Weights of a small GPT-style language model, trained from scratch on English Wikipedia.
Size: width 256, MLP 1024 GELU.
MLP neurons of a small language model. Each row is named by its layer, matrix (up: input weights) and neuron, and shows model dimensions 0-127. Each number is 500 + 25 x the weight over its row's rms, rounded and kept within 0 to 999. Numbers have three digits each.
Before each neuron's rows, "fires on" lists the tokens most often at its 100 highest values on Wikipedia text that the model never trained on. A number after a token or word is its count.

fires on: " o" 50, " O" 12, "ot" 7, "ch" 4
L9.up1021:520495521505449477489475482503465526541479536486455485520528445487465512511482508464493492525431449534502497504472509466513515516494489484502489459547502460522521497518554506498489499519543501495470481549457507428487496487519501434526543539508510491501465475512462497461497510528483485457509514499489527511530502479515491513510496496451465492487517551491477506557505542495519477478474

fires on: " ar" 51, " h" 46
L2.up686:502518493525476409513476492513534505545492491513451499469508508509541536495515478498474505482518493525474519515509503446555563521467504488561489463486499492506550473432522494527489539538489523484480523514436474497481501483480502483479522486502519510528497474534518524514517490492485480493512457494480468475470491494521552460488487549482477462484498504519493492521510498457549498536472

fires on: "p" 16, "et" 13, "th" 10, "u" 10, "ab" 8, "ad" 7
L8.up385:510503501501498488484489476522468485526495538483496515517474518483533555540491586507489506477498490493501484445528505496525509450502507519535527512503501494514500501443508525497502474467515511494487490489521470474512530526488552495502463504492497503521508466522481508499501482494488411457506525504525527455468497545498470499485483502447548493489489504529480513472539488471545511463502

fires on: "ly" 21, "a" 14, " and" 10, "resent" 7, ";" 7
L8.up591:520507502468445480507453473477479554475470479485509507500498490447497469493457507517513484461508471545496510516454490488501484535503559506541477497551491483489544547490530526464471504567524493490515528544505495515475521517516439511522529496486530532482519512473511507510518521489485519499466486469506505501516507502484505506486466496487513505526487503497510545487513510488500498499500

fires on: "p" 17, "ed" 16, "et" 11, "h" 9, " pl" 7, "ific" 6
L6.up572:482491534486512423499505517503495447502547500523467498490478512478544504507472515515511487481476454499540515512474501494493530529517492476500506462508520483503507537494489534486548487462471546506520454535504499468511500449474510481525503467497514478544442527517552456489490520510460535473535495476479545469472462511507483471479487498523538469494456506479515518470529522489529485485491

fires on: "re" 21, "ter" 18, "ers" 18, "ber" 16, "s" 8, "er" 7
L8.up601:516530483499486492493506509512472518474504524543454502510485492495494493567494524487476483514476497523483511498503543487493507478484519523488486473534431482497539547481509485527503518535534515496513505480457496489529480482501476455555473449466505529513510487510523526473498533550466524492470504551490496509521476495508494503463499508458493456523488561481502476529548510537500502571481

fires on: "\n\n" 61, ".\n\n" 29, ")\n\n" 9
L2.up115:524508521487498503440539490488480524481508511520485484491453504526550503555494516514525443501479467501503512439500507498490531506496495489478510502495494487496498535497495499478509492501475501516531508522472474458440504462482481445520466507512546517521497510550513465492518473544478522516536476446484517440555490481496520477502493539495551488548503521529502538556525512487512526486511

fires on: "or" 35, "ar" 20, "s" 11, "y" 8, "ing" 7, "id" 4
L6.up336:528501508499504511526486477506497507519473504504497555452498484514496550540533486481527488479521513521515462459500506457520486488488538467535488458535483483479529501466537515498529515492495479557504510511455532475505503501548428477458501503467488466504488483507530495493491492512489519476444499451468496461520537491463535528516470495483510475467545484531522500502499511497540502484508

fires on: " d" 29, " D" 24, "d" 14, "," 12, " -" 7, " by" 6
L2.up518:498495518457463495441487506514493487485523487516456537485484482501487508517504454492512488481489487526530495484474533492536477471511522510552492548497469497480533506472527515518512512543469514486504462515483504497506487451480491431466494501484495491533502545520547495490483477473497471521490492507505514488487498468475517480464485461463575466492508495509493522544507487497553481472484

fires on: "oth" 30, "er" 10, "ach" 9, "o" 7, "st" 4, " of" 4
L5.up306:479525502464473444569486515463538503482513479500507501478510475485536520536476481487507520497563508495546529473534550501513480531512527508488508489480477479517471530497453515495523509489485487496498498488476495491485480473486495482474504506505483502501501490503542481471534483522460519474514444484482541448467474488475503488489483499522512470499534513501485548513455508526539479455475

fires on: "um" 16, "b" 14, "ro" 13, "w" 7, "C" 6
L8.up296:504451517477465509507517485483513454487492503453462503502505529488542510521494501528508479505498468520486499476472486482543510511529533501456510454516495466516496525475483513475470484522475495497510485527477487463496509489505494534507507517486500536520494536455523505458498482500530489526507510500518582519462488492516491460533508560497519526528518533532527489504487520467500520516488

fires on: "or" 13, " St" 12, "ment" 8, "ic" 8, "y" 7, "on" 7
L10.up531:459481533495506475504487498547502468498520477507529513499493475489548557506516537530486507487521498515518496520524517485513517517474508541520510514469483485505522478505515504520483513527497505449516525538501490528465441495504494523519503546507502515463482511502531476525519523538506468519507537493461526492515454516484503511492501521524555453520495510474472495515473555531525526532537

fires on: " o" 66, " O" 34
L2.up385:534507490546491484462498493491453538491510517484490540536532461507509520476462502464543500496452495547535471497483480474523522474541500522496516500487471482516516476505539506475459541538523496475460505498475488483503479497509469486511509521491493537499479513536484474500480492494459486512494501489484472492502479501538484449476524519466492487491497513556468534526486531465503466550515

fires on: "tern" 28, "iv" 26, "ict" 15
L6.up425:558511508530491505485462512526539457489527533503521496485532509486502502518484492524478512516525507486507552513549507512533512533494490530520454472456496512590499479457505537498515523532521541495506431511460481482516500508454466477514498516504461497548494472512505469489519508479528520526471498494510538510517497518524522430445498502525491516504486493503476487513471533481497522543519

fires on: "at" 42, "f" 9, "ing" 7, "way" 6, "ated" 4, "ed" 4
L5.up528:517515502543484537502497461460436477539460509481512470480492502480508573522453557517530499513506494532488489525468487491477509487492538504491497482528496467503443484513506532507496491512522478480496535475525483488444476513558560527501511494522505493480506504506526512492516476539538469497474476524501501484439481480507505474476493546504470520479496481522505496487494489503501482544541

fires on: "ar" 34, "s" 18, " s" 11, " l" 6, "ed" 5
L10.up89:501509507492523470443482454500495510539503470499500506430513508507475528553517519497527508475526495527512466488540523478473477500537485491530488503517496465541524573498478534580531534462472517528495479495462521482465525474519462498489503508460455476492477516513518491488558499520453483509514550485500502495491493530530513493481489538515517489510511530537466524529526520503496475509525

fires on: "it" 26, " un" 18, "t" 11, "-" 11, " " 7, "o" 7
L8.up785:483550467500501478520510493526490484521513518549500488509510445535469540511515449506504496482473447503548518519462466512491556486513451503486497528473413509548511502470490489500498458522525535516495510477513455496496498472470511468512471491531531518520524501521506517525502460477496501482508529456520533494522478489517493496496496499497507493482489523503523513538508581502476469515512

fires on: " o" 72, " O" 28
L2.up570:529474509512507460484522523530484507472505510527449522504525492502495496482476496494518476535485448571483498497477519491521528450549520490514510480532483486497527511506531519474498519510511501503489528483488494489507494488484509496470476524505490498507509499503494479515527483491471508477469471492513477490487477467521472452511504519509512508495502513557484465522513461518483442536501

fires on: "r" 28, "l" 26, "u" 16, "p" 8, "v" 7, "c" 5
L6.up293:483508505527516471481477466494497503560479512483462503529519434520503511528454515529495493512473455463530566479497458490495515474537472473491481470500461482514504484484541517502459483488500498520464461500456512438522539495499494515515524492530516490555514476511501544480476475470523463492495511471516513470472507476504484473503494503524461518498537492497524497489568538507480547484530

fires on: "le" 31, " L" 20, "L" 10, "l" 8, " W" 5, " V" 5
L5.up782:499529517457520465539486502488520488475494513565499513459463483510505500534513496500490535538522450481488527466461517478485512533523505532550499477521478503530487534484476528467490515480485477485526506539458494497505516505470469527490502536526481502502538508513503471498529540508507512496517496464479495518505450441519484498508500500480490452515536513498487553519532531493495522507502

fires on: "e" 36, "en" 13, "u" 7, "ang" 5
L8.up542:490508514501433517501499497483459502476489497494448494504487507495549486505462521534493514465515470510535439498500493522572487511522506476487472506480470499500480490507487531490510516535528522499536532505499480472486518513484497506507464477521480475501497501504505508502526505530510462530495526498488503503474493500513489522505502544500516482521501526544509504508476550471507468498463

fires on: " " 28, "m" 20, "s" 16, "ent" 15
L6.up527:545518528516492475529499512484556485476509524509543505515504516499499548458481553501504473483485486472482471510476532470514485493496465528529521559453488538485488565506536529475515489507521511483476517521487517458463501530484474482487481581469492507512488524530519517501505463486476470497513509530462507478491509480523514511473501493480526535508557510508521522508493513519497461485470

fires on: "od" 14, " m" 9, "am" 8, "ag" 8, "id" 7, "m" 6
L8.up31:546512542471487486534475482525439513518533496503543503509537505539510494529530502456526548496480486471489494490483505504538510502514502467477509533518508499475465515498557518533507513497486520461442496518473459500504508510515482479472504489493538522520528471534499500474484475504464442498473477548539485493477434505497537496493494521516510496487472526485494532539493479461525483507501

fires on: "ep" 24, "et" 18, " Q" 7, "e" 6, "n" 6, "and" 5
L5.up412:484509501497449486512521477451516458460555541485497516517494513518560519524473491483470470494528486521504536472508511495495490505523498482498530488527480472527462531504536518483470452526517462507512511519514493435480508511486503489440485508524514485510473485509515521474538505529484535449494472448514507458539471529518470487490534467517493478519530562485502493492517493485523492499478

fires on: "ad" 27, "it" 15, "at" 11, "est" 11, "ess" 6, "id" 6
L5.up352:480493497495490498526469497485509537495554494467495522499512482483548560512487503500521515470476518519516488520492485500534518490476474459535484510441493501502519482511490516486525510494498509539540507520443458527443461500492471524505529493514546485517509473532517504477537477499461491531464474532488492480470500541541544489466496512483587523518533545511499509495501528495481496481556

fires on: "il" 33, "ra" 15, "ar" 7, "ens" 7, "O" 6, "ed" 5
L6.up149:492496497517519460481509514492521538533494526518511513482524475514488526533514498531508538511515527548539492479476500482485505484525492481486463512495505482531523549510496497498534493459525533546498538508474468470428463506476492519458494519468493507486497478547493508479529505502501465500501510528501452520510528463482512476513499509493518482491452535496489507514461499503522479492498

fires on: " United" 23, "ec" 14, "ust" 13, " cent" 10, " sec" 5
L9.up523:510479480481486472463488448509488483522490493504497514528547528443494481542492510500506521541490484498511506462495511495517548459492482499519512514522511508502487518507512474473508518487499511498507503508474485508495503516460525478532493500458510464566505532533517525474544518475505481478488469501498501521462485488517510520563484479496483520564478559519479573538527506472475483505511

fires on: "ol" 23, "ec" 23, "'" 16, "r" 13, "c" 8, "um" 8
L5.up839:536513516517516491492489461511499462534491495508492526523485459524494464520519458508468507467506444474484496470536517450466515523486504495519500472510504485499512505503512530518499516570493550523467468476464518514487488482519507482513544508482502526500478530505493518480514490466465478498473513459495479462445453477515488521496497525493540494555517555522484521533510498430466487528488

fires on: "en" 28, "ed" 17, "ost" 8, "ollow" 8, "ound" 6, "d" 5
L6.up375:540501482524504434463455495529463457488534482514514505511480492521530522478497485509533492473507450487549528534521529508451509510487467517528464494490503513528457500501537494475455487535515534512505466498479498510509477518491492501484480476511513510528536504512486466507487495490486525494505520498465488485527491528484494466516460503502481503493516499462525481491545504441509493486462

fires on: " C" 47, "o" 14, " Co" 11, "c" 8, " c" 6, "e" 6
L9.up385:513517510535479477457515440487483506496513478518519469511502500526552510514529515512489492521472508492508523503503451492518518502521515448538499461502522497478449506524459494518500499524488526495450541503511485492524517480502501505475539471479502544477489471524498484473563506504485458490482562490489507468502467491493527477504513496504504481546541541506519542463501512441508522506513

fires on: "ro" 52, " O" 33, "O" 4
L6.up477:487521484509534443459480477511473511524524519488437535498522524485481479501498492485512449511516490520482513422468520513525520515542500465489525466542491485522520501543538496487519524544523493460478487511472518460463463489464497473515513482515506498493527483522477477500480524488492482481483479498512478501485487489543495458507524543479498486515521507525457520516531581491494491554498

fires on: "om" 17, " m" 12, "o" 11, "ad" 11, "h" 9, "em" 8
L10.up530:522493523470524515508475491532499491501527546545510528543457498510529525505520524473500503503541492492529516452511514508487498474543521486514516500522459499511487514461547547495476474483512500508508479521457534462433489503496463517488486525488498509514508520553498481439530507498517516511468487492530517483497465482502485482501517501499548455514481479503510520541480539497486533506521

fires on: "/" 76, " (" 19, "-" 4
L2.up829:496507488530503532522485483482506471500496500499498503516484463527533544534452477531555483488498482529499529481466518492520514469479519513530508533492490492497503504487488534500532509573499539486513462509468460450474495478524514515501501522521520506529495492576508464494521479537496502491511496504481537441489458516486511449528475490457498450526532520472484520502501499514469470499527

fires on: "c" 23, " b" 18, "ward" 15, " sc" 8, "eb" 8, " Sc" 7
L2.up423:486488508524438452469468446521505465535506484488466501498485510491512526480477511503496500485520496484491528517508515511516525473493497521555494455491537515534509502469516496493461525555525536492445481507476500553488511522518489456506489503482509522516514479551487532499540457479505509558485495517531510473522481443532492500511509545536512491512519475555466536520503548499511473500515

fires on: "ing" 19, "v" 12, "at" 7, "H" 6, "am" 5, "em" 5
L6.up72:499511497474458456513476448470456482560472492513478503514504516522501557494469524518523491470507520478487520508489502512504529511506525509530504473524504511491485498496538559494493464495531485525512517496496501449508476509556490452526539467545507493516528502513481502486526499535524526515478506504519491518492481481515489491509508498515516501498468528499487515511477509501498461528526

fires on: " and" 39, "ial" 17, " |" 15, ";" 4, "he" 4
L6.up393:546494520488445483489482473503485482478510480485491503519482508482553473486468512482504473484511492532488519510489469457508533495518499485545476498532541521466528513460535518518493491504491526481502542558516473476478481454505450487480524481568489506529512501511492483487505559442494552448499448466454494492483496502493541513486480493532549523479497507470509510517491478513505479537494

fires on: "o" 25, "ap" 17, "p" 13, "et" 11, "e" 8, "c" 8
L6.up341:489500477488484498492522444511496449509507527464489524528515540485547509516477518528509486491470489489497513444510520504565521505551488453517510504529486501499457530494482494534510473513484505478470492499456531487496474506491508528471479521492503484492524484544493522491566466491489451453509493476496491490488460532472475537513499490517526476527518556503519509493516517492486502505507

fires on: "ig" 44, "tern" 11, "ust" 9, "ent" 8, "ect" 6, "ec" 5
L6.up206:523499475516464499492501510492535462541438536505477528512523538455495541507471539491501515497493531520513530483543522510479473531473473489488486511490507489518497529476494471464494480515507486482502500517486495454465488493489485487505501483479498503514529514528518515478522506523515495533465460496490521519479474511529484523565485532537456521577486491484471513528515564467472476563558

fires on: "l" 28, "d" 20, "it" 16, "ad" 4, " fl" 4
L10.up933:536487506533503512448471494515475523500461477501516488522487434494537582506497527536545481445499507479518479492464506543541542499497435503503522497497501490523478486511513517531513487463510474465467504500447468497452466518487470509515530503491511482520510507516479523509488499486448478520497457472503527494467508487526488473477505481499501531519538484515526517483527546466483456508505

fires on: "-" 100
L2.up629:503469465516454539485512486487482487505466515534521519512533490549505537502464513514515451507470507465501540458451497497540519522492501504513512509491510522530454478505542506478542468523534514512484490521485479471502449476496488515500476507543500545546497464514509454514517445522488469502513445462493476506480469521529510447524478509480473502521543524482458485524537499515466487495553

fires on: "p" 15, "ed" 10, "g" 9, "ind" 8, "it" 8
L8.up699:490478551519453457433507492503537472524489508469500470474484466531511530519443521525504464463483469510539548500528533490498512518530498491491478502482489480475462527452511502507494487516536494509505492527493486486497482498492502448502546535490488517505546472520510462520481463492506490497489520481478483510497457534539475478481482541507506536534499493489512535518517532455516530460499

fires on: "m" 29, "ern" 9, "av" 9, "qu" 7, "g" 6
L9.up5:511525501515472450530512483491472506491509504480536537512528526459508474537489511529470462505508448542491513454531483478501498470478522508534487472530511460524489504537505528509503568517477496470495470525511515518459493509479513485440510541469521532502553535497524482481501521502487480495485472510510525486507482501526463497501486499497509487534486533512458509522540549494542505470525

fires on: " |" 23, " and" 22, " of" 17, ";" 9, "al" 6, "o" 5
L6.up564:495521539479480469514495468508494474486496475485487506473501528496518486482465552516520495530512489525468460498490496474483522479507532453525477480500460491474533525439502537498483487513505523555498513550479496473496475483529482531484470490528497527551513480528515485510521501474484552452538512481472493478479478452491491520465523525481531516540478540506510511507530500559503514500563

fires on: "ow" 26, "u" 10, "oss" 9, "e" 9, "att" 6
L8.up253:493556496481458523497494510485511510475455506508452492501462468494495500557496503519481473470490503463501497473504493491530461516480499507548490440522458542468454510490522539519482492549502514483505517493475478470510508503505478496479501479535508487522534516495441495461578491480517461486513507494499483495465510469482486499495511509481506478478523537520486490505548522493522482514530

fires on: "m" 17, "g" 15, "n" 11, "l" 9, "le" 8, "ar" 8
L8.up766:544505494505461480462478463520507453494514501469530495508516540493539478559479499474488500461525476507491529458484486479510551508523495497520498478561508489516490537466510508491473520517521523509442501534471486469488481500504512472411519509481530525493528505481518491495532523508510498500497487517495516466523497474546470476498505478514490484513524542492486508525547537416533498493503

fires on: "-" 100
L2.up567:561465489488461507536497515513502461516521489546519527505555536501489529502502469476515464531481513525462516471486520495508543485504485515488503507515454520526500502501579522439491470528522487484507513500493499477462503496504466512507497474555504560547522501512487503527512455500474496508490444512466511487484465481501513473502478493505495504496523519520446538533551522517526492483531

fires on: " " 31, " t" 14, "ide" 5, " w" 4
L9.up341:533499480474486501515522463505484499542480518504498491523512531489461497505484476516532471465454461534516520481544506510504500506526467497528535473497515533518511545488514505492503545490524493542473488500407497462473488483515486506514508490461525510522509545515525523503517490490509520525453454508537539481447498463515460512512453490493503524536498498478497558487525492506520522445527

fires on: "s" 45, "m" 15, "n" 8, "y" 7
L6.up339:540503519455478518518523535470551527510503497516464496521472514490529500504512547448507469485487470498476476475446502441536519477517474542530517505469480496512492531520494505466493501527531515491480521472501468435459481482502488551510438528483457524510501460494522508490482471552518491499493478486483485485506489507477505489508504502524529495549500488504498503456468512527530495502503

fires on: "u" 32, " " 14, " of" 13, "it" 8, "ur" 5, "ed" 5
L6.up724:441522509468535501526499476540474485477481505510475523511461508559512511491492501538518497494511497506489509472462497521528566482487467513508468503454450477497527497534483513500468489466481530498500496491522479474490558483529501497472534461519480486515529481531503496477486515500483506488526467411508467478489498476502555482454494545497492511562498546498539520512507495564497493525514

fires on: " D" 40, " he" 13, "g" 13, " E" 11, " qu" 10
L2.up874:478534489493509477517506475522548472498501547517519553532531494495543508516486463496499494520484457476528500450483492451473522485528494519540513493493465451541509502519524543505548483514494499498478441485490512479520506481468499488468504547535512535542517459527504487488527490533523535491478515467498493485533482482512543493420507503531547463486498515530478522533526523507510524507461

fires on: "on" 35, "t" 13, "s" 12, " and" 7, "ass" 5
L8.up382:500478499468488464519483532495516526536499485478456539519518488497509508492421478489511503501515505506477518522472486463521474484487535549484479515511463530487521512509541549530497516519436501502478505483486522451503449493504473507536484484526484506499545470494437514488505521502534493505450506474527543478511505490468506498511487492515532478534480506490523507522483489511537508455506

fires on: " h" 27, " p" 21, " e" 7, "red" 5
L2.up312:512481507545465466528462502538462493501508511523513515490467486490504489522481511501459495479492469571468518480517490421513567531467536494499486482511502474500486528474515526517512498528526512474525525531471468449493505498476518519486507477505483456539500479511493514493499481508509477484475453474469553468475456541512511468487483488487505510535542520534505504531498512487518479517489

fires on: " by" 48, "," 20, " re" 20, ")," 12
L5.up705:503519510507452499452453482537472502488496463522491507515466526471487513503486516515527522462461525516540478503491507490570479523477487501513529493520514549491520494470506505522487548523495513511509530503481495471479491490511525444475492468496518488523524498505520436505467468487493527535488466520499507513492500461488520482465480493498541458480493489540515527518517517492538497476469

fires on: " s" 33, "/" 23, "6" 6, " ab" 5, "-" 4, "8" 4
L10.up518:488500516495469466504522459502520520493561480511529544507499497501478522523510512474534509423481499515491525515482488504538447485495513500518520477492502479515511481472510527471510510512549514481485482498534476468508513479526473510496495483525547486502512505526514494514493498531489480465480494478501518488499494415485533484483447538525473461485456523508502507510477528519516526468506

fires on: "at" 18, "rit" 17, "in" 16, "l" 9, "ict" 5, "as" 4
L8.up469:569462533505479504479464475526514460491500518501500479508524504482518495495480507479503521506496513490477490490467477487560542483522492564480483496448480450517501519517559513528487498532513483516499513503462482480500482517508502446489485499544475488494483533537529497457524520489512493521490495493501479512502483469493538491492475515496518507501499523504504486479487568468501530546501

fires on: " m" 39, " M" 13, "en" 11, " B" 7, "resent" 4, "e" 4
L10.up972:501529517546468494522481524474483507489495535493463509482548444478534473549432496514460522451515479533469512474518443469552509534499514517542498490524490499522488493514536541513499513513536511512512512500476475476482521509481473519473516503527507501487537512492490489508513502494505495484501507496483521498477491479522502552475482504457498494492513527490502506518477482470522497493495

fires on: " b" 19, "od" 10, "ut" 9, "f" 7, " an" 6, "ach" 4
L10.up688:513519518516480531471496484450473497540483482516526557532469471508503511491476512525544451463477450511526491504520558514483495517511510478535484498480480503470530516535460494477534513551513527506476508480507476487453450482512479509497501471523468510492514473513527505518537509525477502518543495487489487501499495491528552513469465531492501507474514499510486543524461499510495468485466

fires on: "u" 38, "r" 22, "id" 6, "res" 6, " " 5, "a" 5
L8.up224:469483515464547523504532448540497552489482471520461523516477491521504511475522498479512493475486434538498517477514507454509539470520528512519475473493403494446496486520513519505449497499521487485510506533487488466475501505527507512509471482553516498502539486483530536476502489511494468504512520496482516479484522515484499500501485502528475478544500508541499499508515543522533527507472

fires on: "f" 16, "m" 15, "t" 12, "ut" 7, "en" 7, "at" 5
L6.up976:491523511570495497504480481547461458491456503500501499500500505512519499547512493483473495477539462519489496521487493496506517478458518482529478499508515528502449511504494497528489535515496491490470495479491502522434436487515492503515496481513477562496516480499561537463508496509476532521481556524491512470507518500475507526422492496499519500466507507487522503515499501482539562514532

fires on: "k" 39, "at" 14, "f" 13, "al" 7, "en" 5
L6.up964:487554523537512514507524490479493489547428474482481492481515526528501535498447503552505463462496475513490500444499501489542505504504551507480495489512508496488464508518514507474450506479541511494498498465491517507523560504523521521473516482530498531515492515488516468498514473488542490490521479498479507484453482501500483488516493560535499535476507487531496528479537482515532487511483

fires on: "o" 16, "a" 14, "-" 9, "v" 7, "ra" 4
L9.up441:477511503470490543480507487547537466517495505518481500473488496501513481499516456474511507488511513518501487497449503533494560496480484517534478487486450529493519500506504485515518480474486498530526563511490513485457489481525502497488463544510488485483547517515515494491490485519511520477474485455507493478531481459531541479471511528546528519523543503536467485514541508521505548509497

fires on: " (" 15, "-" 14, " d" 12, " A" 8, " g" 4
L9.up50:497462495496452496467473495519517506506493492539487510497484459517518515524453488516525473487499511519479477462519528504522528494508504480543513527526468541491531461498503517481536494525545522537488505478494512473508492498474492524478519534503463546531498488541504458504546492508517474477507509450440459481455470476506464472502514473551504516529521507498441501548496507502515504507480

fires on: " St" 24, "or" 21, " f" 8, "re" 5
L10.up620:507494555488507496525467493533553475508484527543499482472535482521494504487503492521493487503510505501467528510524492448533494543506530507495493521479488472507472491535494495558513480528499535499457491507480516504496473459487521477511523539512518544510510511519513452494510459501471481493481490532477530492464485484510527501515508541513496476548507481445477479544491521511519487526553

fires on: "t" 31, "p" 10, "m" 8, "e" 8, "h" 6
L2.up167:527505518532475481467520432523501464490526519470494543473482510481514520491480504474493455524519495482494510525504530482531487473489527504494511505475516506529466505521526495493500550529483525534478522482517483492477450488490515515526501528475514563490515439520534511483537513468495506507506539511502506500490459491502503517502519523501463482463479505523485502513506478475524511507519

fires on: "om" 32, " m" 19, "am" 13, "um" 10, "im" 9, "ord" 4
L10.up762:566529540517496495510524484506465514512508511481527465508491484498519520549509523449523543545516446515505530504501499471534479498471518509505486511505477500493483514464488508510512514468535499467493481488459456514481497499464509473517514454521500538507510487485535518486526510496509468550486497489496505483483484483488516476499471508492483481454523457514486531547515476449491505478504

fires on: "er" 27, "-" 21, "ter" 8, " under" 8, "=" 7
L2.up653:510514484482501509504505513483491489490541508558480522480526476502529520571467475509516500540483469525477483514454499519526496514494502503526463460513461474483509531517466545501498479528501489485519544485447475487499469449504517492529502473518517484537519491523523475497526445543498498488514484508491535526503497501485508484519474498501451428463527514484465499528486537520522494484508

fires on: "p" 16, " s" 11, "ed" 10, "c" 9, " al" 8, " th" 7
L10.up943:529519526533493476466534508487541443522495490514432526518491508510536515513470531496525502472517463467540493497518451491478511547554506508460502451510493489503485502462528505554480521504550495512481505526513500517494476492477490490495472491488517462536466492558524513532468482496496490464496525481492530480533465519507512470500477532484490510504496482496495521496547508472524510491497

fires on: "c" 25, " G" 12, "b" 9, " b" 9, " Sc" 7
L10.up405:450515513463444508471491508467505491506489517505484529549508520529485517488482509527503478496527478499509520475481525506505524499522491486560527510473510535534477482497527504558526554532482551534472519549476485496506523493548516492504500506458510536512510463535503506482500516485514496521488486483491508478515481460509514477483501550521556500494521463468508541513513504492485511496550

fires on: "s" 41, "\"" 13, "ons" 7, "es" 4, "ers" 4, " years" 4
L9.up492:508468500513468528468498484485474503533511506451495521495504494523548487499504538500472437476452441509492476466506492458498549482523514520535493515515425512507537504484510514508499515559490529509495509476416479521482465506486519504523453467534487504505480507485472522502538498503477506555505511487503492495492491474481515505494516507511539506493461558555489461555530536531498470547477

fires on: "p" 21, "cc" 9, "v" 8, "c" 8, "w" 7, " sh" 6
L9.up1018:461466494479516491457479457524516526554502526492517504443489537520505540473511482499512490529506502516504539505505473487500498486519519451554470500488514520497500499525508544527496468499490513518498478472494515439496524510526507452485501506487487510558500479510519535491474513476462458468486520467495518462472461457498498480473519528529515499477500531512545525508568524480497510511491

fires on: "\n\n" 45, ")\n\n" 17, "," 12, "-" 6
L2.up358:552505533456523524511494523496481508470514510511485528493467466478560524533462501516544473523506508487540471503500542500490512485490486490504519511496478457461533537519493529491535479519491523471494496491491510507475514505490477474482468520526537548532481515524542485483512472512453503498521495446485484450445472450483504469512491529547560480508509498535483513466475521436481515504509

fires on: "3" 76, "ec" 15, "4" 7
L2.up960:486500555505499493499489459531485444525503481480478497514486494510489506511498534485472488472468502488462486494520521521525520518534508470517509521501484489492491525508523507524546536504497516487497509510494458477494474464497521484554525532515529536506491510523520522457502470527459456462492494448505517497509439486482525510478483467438485535486487532560485476547501490429522462497467

fires on: " comp" 16, " cons" 15, "st" 8, " res" 6, "ag" 6, "al" 5
L8.up877:504459483477491465563504444496550510511517508484503503494505507468479505490541481529509503468499527487509504472505542482494532523471475502550500457485461502496468515498513518498515469515549550492483486499538500486499490504535468479532498488521489463533492534511519505472505501521509485460493523491495492449535470470470515527472475496439498547482507523514516498510517544476487432494515

fires on: "ad" 19, "ou" 11, "t" 11, "it" 8, "g" 7, "e" 5
L10.up30:502509522477466501485490521549512515520462521524484538517497458511515505476494495567533530480480473505543463453467510524490517483520471516527476488463472517539475528504477505524492466499559494495494499479509460518453475495521489461485526527475496515525518528517488497492484465514486479512499485526513480484476472480541517508513436521499514500534527489447499485518478555484478476512484

fires on: "is" 20, "es" 19, "m" 7, "y" 5, "s" 5
L5.up77:535520476525487468527524472524519511464469509490523485523480522512523514479511517457493480493489451499498501461525501495525522509538504482549496494491499510537445541486507499485520518518542490501485487498515527475491498474509466500523476523425453512520487496487510538476535501485483520527509465522536482517531473459509532531491494520528495463536498497503449498492493498482536530542509

fires on: "tern" 31, "eng" 22, "olog" 11, "ter" 7, "ri" 6, "az" 6
L5.up312:529524496517480485497517499544432529494528541533506518484515523463509506528509511553507474508478523534485477463522434511553508529494509466482457517474476476515534489467531486510490502499479501457537560497469517486491483477491504481512509498481514504498499487548501509470513494538509477473468514459501525490489489514497504536501497490494522512520480497484503507537512528485498527542542

fires on: "v" 12, "c" 11, "ent" 11, "enc" 9, "f" 9, " sh" 8
L10.up275:491483544512484451486443492489490465536496517499501501514451557487512537505536513531485504501496527500554484529451476491443496515497490523535490481505485505539467467465504529526539492500501473509486464473519485493448497485520507477482548485495537526502505510529505485466497531518476502477476505491526546463517485444524511468447509503533551474472500517499526477514555557507515518556501

fires on: " m" 20, "ed" 20, "r" 11, "em" 9, "d" 8
L6.up173:528507555499518449506493445503490495510542502552474507506455484530509527486491511454518534515530497481520493491481484486465526497504509504526477494530470496521491515460548534507516538529527521550476491513465450486499479508526494468486482522515504481519539518505460430500466502514523512526501523486491503479484507467511497511513494474488505476546500462456541534464506526498487484467459

fires on: "v" 39, " V" 23, "-" 21, "d" 8
L6.up238:512490501503501486488496522515506496490468477553543529488516476519507516486474532513544459482509464501527483469479521498499488479506468515516508479509498512518468517489531533489493515518519495458518515508513515465475489471493482491505471461485513478510520456513483502495499491489483495484514469502516501495467448494504515461492504511498501469534564485486490508513561517498464503519477

fires on: "s" 14, "ess" 12, "ge" 11, "ru" 8, "t" 7, " W" 6
L9.up685:500461478478484484478487523559492508526506500495500534514512500460509538488456499491528498513546559508485499500532452470505532469487539546503489509514438514492488457495469539524487504513479510503486550534480505511509455492530453504474474476520534522506486513497487517496471503477494503482471508524493505460470493468509526475511504509479517540500519522497537508492492511493509480534505